python train.py --d_model=384 --n_head=12 --activation="tanh_gelu" --norm_eps=1e-05 --rope_fraction=0.5 --attn_scale=0.177 --bias="none" --tie_embeddings=false --init="normal" --init_std_o=0.00453 --lr_mult_qkv=0.7 --warmup_steps=535 --schedule="wsd" --decay_fraction=0.631
MLP neurons of a small language model. Each row is named by its layer, matrix (up: input weights) and neuron, and shows model dimensions 176-303. Each number is 128 + 32 x the weight over its row's rms, rounded and kept within 0 to 255.
After each neuron's rows, "fires on" lists the tokens most often at its 100 highest values on Wikipedia text that the model never trained on.

L18.up1513 [142 102 156  98 136  89   0 131 137 145 123 113 138 140 100 104 148 108  98 144 119  87 178 109 115 124 114 108  88 108 122 121 157 185 115 183 138 112 125 163 151 136  94 117 143 107 146 111 118 168 147  78 168 104 114 113 164 150 121 156  82 177 148 109 124  71 159  77  64 146 167 205 132  93 148 149 194 133  41  71 132 194 122  88 159 150 144 173 145 139 140  71 142 139 181 165  93 155 152 112 131 120 105 138 122  82  93 125 146 104 120 116 113 139 176  97 107 152 157 117 134 195 151  76 146 169 102 170]
fires on: "1", "2", "0", "9", " of", "7"

L13.up483 [121 101 141  89 140 137  93 121 132 167 101 121 162 136 113 106 134 170 117 144  99 116 166 101  99 179 143 155 124 133 129 163 106 110  81 138  60 113 160 126  79 115 126 134 156  88 105 137 100  72 118  98 145 162 187  92 160  86 132 150 117  92 118  57 201 125 146 169 160 188  73 202 141 213  86 102 182  81 141 147 129  90 134 144 148 126 108 111 222 108 100 140 119 106 173 121 112  98 123 126 221 103 130 102 136  97 102 113 110 127  92 136 161 156 146 150  80 167 209 139 185 128 175  71 104 150 141 172]
fires on: "'", "===", "s", "ec", " May"

L13.up907 [ 94 114  78  96 103 144  91 152 141 153 148 142 117  84 131  22 173  78 102 187 159 118 116 117  95  79 103 122 141  92 126  96  53 130  70 154 123 112  99 149 112 100 152 126  87 147 127 108 122 125  97 135 160 116 126 131 137 102 101 145 136 135 137 107 122 130 159 149 136 129 125 140 101 139 134 108 160 125  86  65 121 178 148 117 116  96 130 151 114 110 142  97 168 176 109  69 104 166  66 164 160 147 100 189 145 179 125 141 105  84 128 130 143 127 154 150 130 123 137 146 137 175 128  54 119 188 166  54]
fires on: " |", " the", "ia"

L13.up786 [140 147  63  81  66 113 111 155 155  99 132  98 110 121 132  88  73 143 142 143 155 156  80 159 121 181  80 154 178 101  91 110  91 104 165 143 119 186 120 105 144 124 189 143 142 122 120 127  99 120 133 122 199  90 179 130 154 158 127 107 134 148 124  73 125 128 138 117 141 150 107 101 109 141 119 153  94 127 118 109 125 127  84 182 111 172 150 117 108  98 108 102 129 142  86 125 141 119 147 138  99  97 132 139 211 140 131 100 139 124 141 102 194 172 134 186 128 176 110 129 124 135 138 162  80 164 138 177]
fires on: "0", " by", " of", " life"

L13.up420 [ 86 136 158  70  86 158 144 101 141  77 133  58 165  92 163 119 118 103 140 170 169 116 150 151 159  65 135 114 211 100 125 122  97 119 174 104  74 113 160 100 100 132 152 152 125 120  87 116 121 158  78 125 111 139 188 146 159 148 134 118 114 200 157 119 116 206 156 169 119  44 106 163 158 125 124 105 154 149 118 108 145 123 138 122 147 104 134 105 157 141 139 143 187  83 110 163 116  98 134 113 110 129 140  99  56 174 188  80 190 132 142 129 126 141 149 136  51  98 123 138 135 179 141 139  75 106 177 128]
fires on: ",", "et", " later", " released", ")"

L18.up683 [135 116 120 109 113 136 108 154 177 118 183 143 136 111 171 115 112 115 164 229 154 133 114 114 141 104 107 122 151 143  85 114 152  91  97  94 142  88 152 160 111 158 151 121  92 121 168  96 107 232 112 114 123 117 102 109 113 120 162  91 129 165 143 133 150  96 215 104 100 163 125  89 174  97  90 126 138 113 133 125  75  80 118 167 153 145 116 161 146  88 119  48 175 111 139 173 102 148 140 167 104  54 169 153 147 113 194 110 120  63 105 164  81 195 179 116 132 153 133 106 146 191 155 107 128 207 134  97]
fires on: "0", "1", "2", " a", "s", " as"

L18.up707 [122  81 170 150 134 110 142  79 179 128  66 110 140  83 118 147 100  66 135  99 190  53 121 199 157 152 175  92 132  88 153 152  79  87 134 115 131 138  99  97  72 137 123 173 140 116  84 167 131  94 122 147 118 132 160 111 102 102 126  96 161 154 168 125 151 162 156 134 135 106  90 115 133 169 118  93 156 120 180  31  80 104 132 141 120 141  89 101 158  84 124 129 148 109 112 157 173  61 181 137 128 105 178 149 141 160 158  79 140 123  37 123  99 140 137 147 131 121  98 136 143 173 120  98 128 137 172 145]
fires on: ")", ",", ":", " ..."

L13.up511 [111 141 133 124 169 122  70 149 133  99  99 115 172 133 127  82 113 121 177  75 131  91 154 119  75  79 134 147 109 160  92  46 116 112 122 192  34 131 104 140 112 114 183 183 115 144  89 164 107  70 134 107 106 117 145 103 192 149 119 129 141  84  83 118  74 100 147 115 109 151 147 185 104 124 115 179 187 121 144 142 104 119  96 140 118  83 156 182 147 131 117 154 127 167 188 104 164 168 149 156 118 109 152 105 127  92 115 132 148 190 129 128  98 190 179 137  63 170 170  92 128 178 142 134 156  80 118 140]
fires on: "'", " is", "|", " B", "ah", "s"

L13.up977 [105 113 158  54 144 134  47 106 149 155 161 155 109 158 139  85  32  98 128 165  98  57 119 194 113 100 116  92 186  72 144 102 114 165 133  92 115 128  88 194 130  94 174  95 128 127 127 151 109 148  66 150  83 111 189 111 148  85 192 169 120 111 145 140 148 115 168 187 131 130 156 114 123 131 164  80  93 138  75 112  79 102 178 131 177 142 140 111 148 104 128 115 135 188 173 113 125 137 118 152  86  80 109 141 159  94  50  89 136 128 101  92 143 125 133 158  35 117 128 154 164 164  70 120 118 169  74 189]
fires on: "9", "5", "6", "7", "4", " that"

L18.up294 [142 125 132 114  90 148  93  79 119 158 141 118 127 159 109 143 134 168 114 177 141 151 195 182 142 161 179 157 159  68 167 115 112 196 112 163 111  85 102 121 139 163 122 147 132 132 141 132 159 116  46 131 160 115 124 156  90 196 145 191 120 168 171 141 145 160 123 145 122 153  85 176 145 165 135 135 119 133  64  76 107 114  98 113 172 157 101  93  93 155 113 120 117 121 154 119  99 154 135 109 108  84 101 145 119 152 123 107 139 168 113  74 149 185 190 115 134 120 192 156 133  88 154 107 117 157  95 129]
fires on: "2", " is", "3", "4", "0", "5"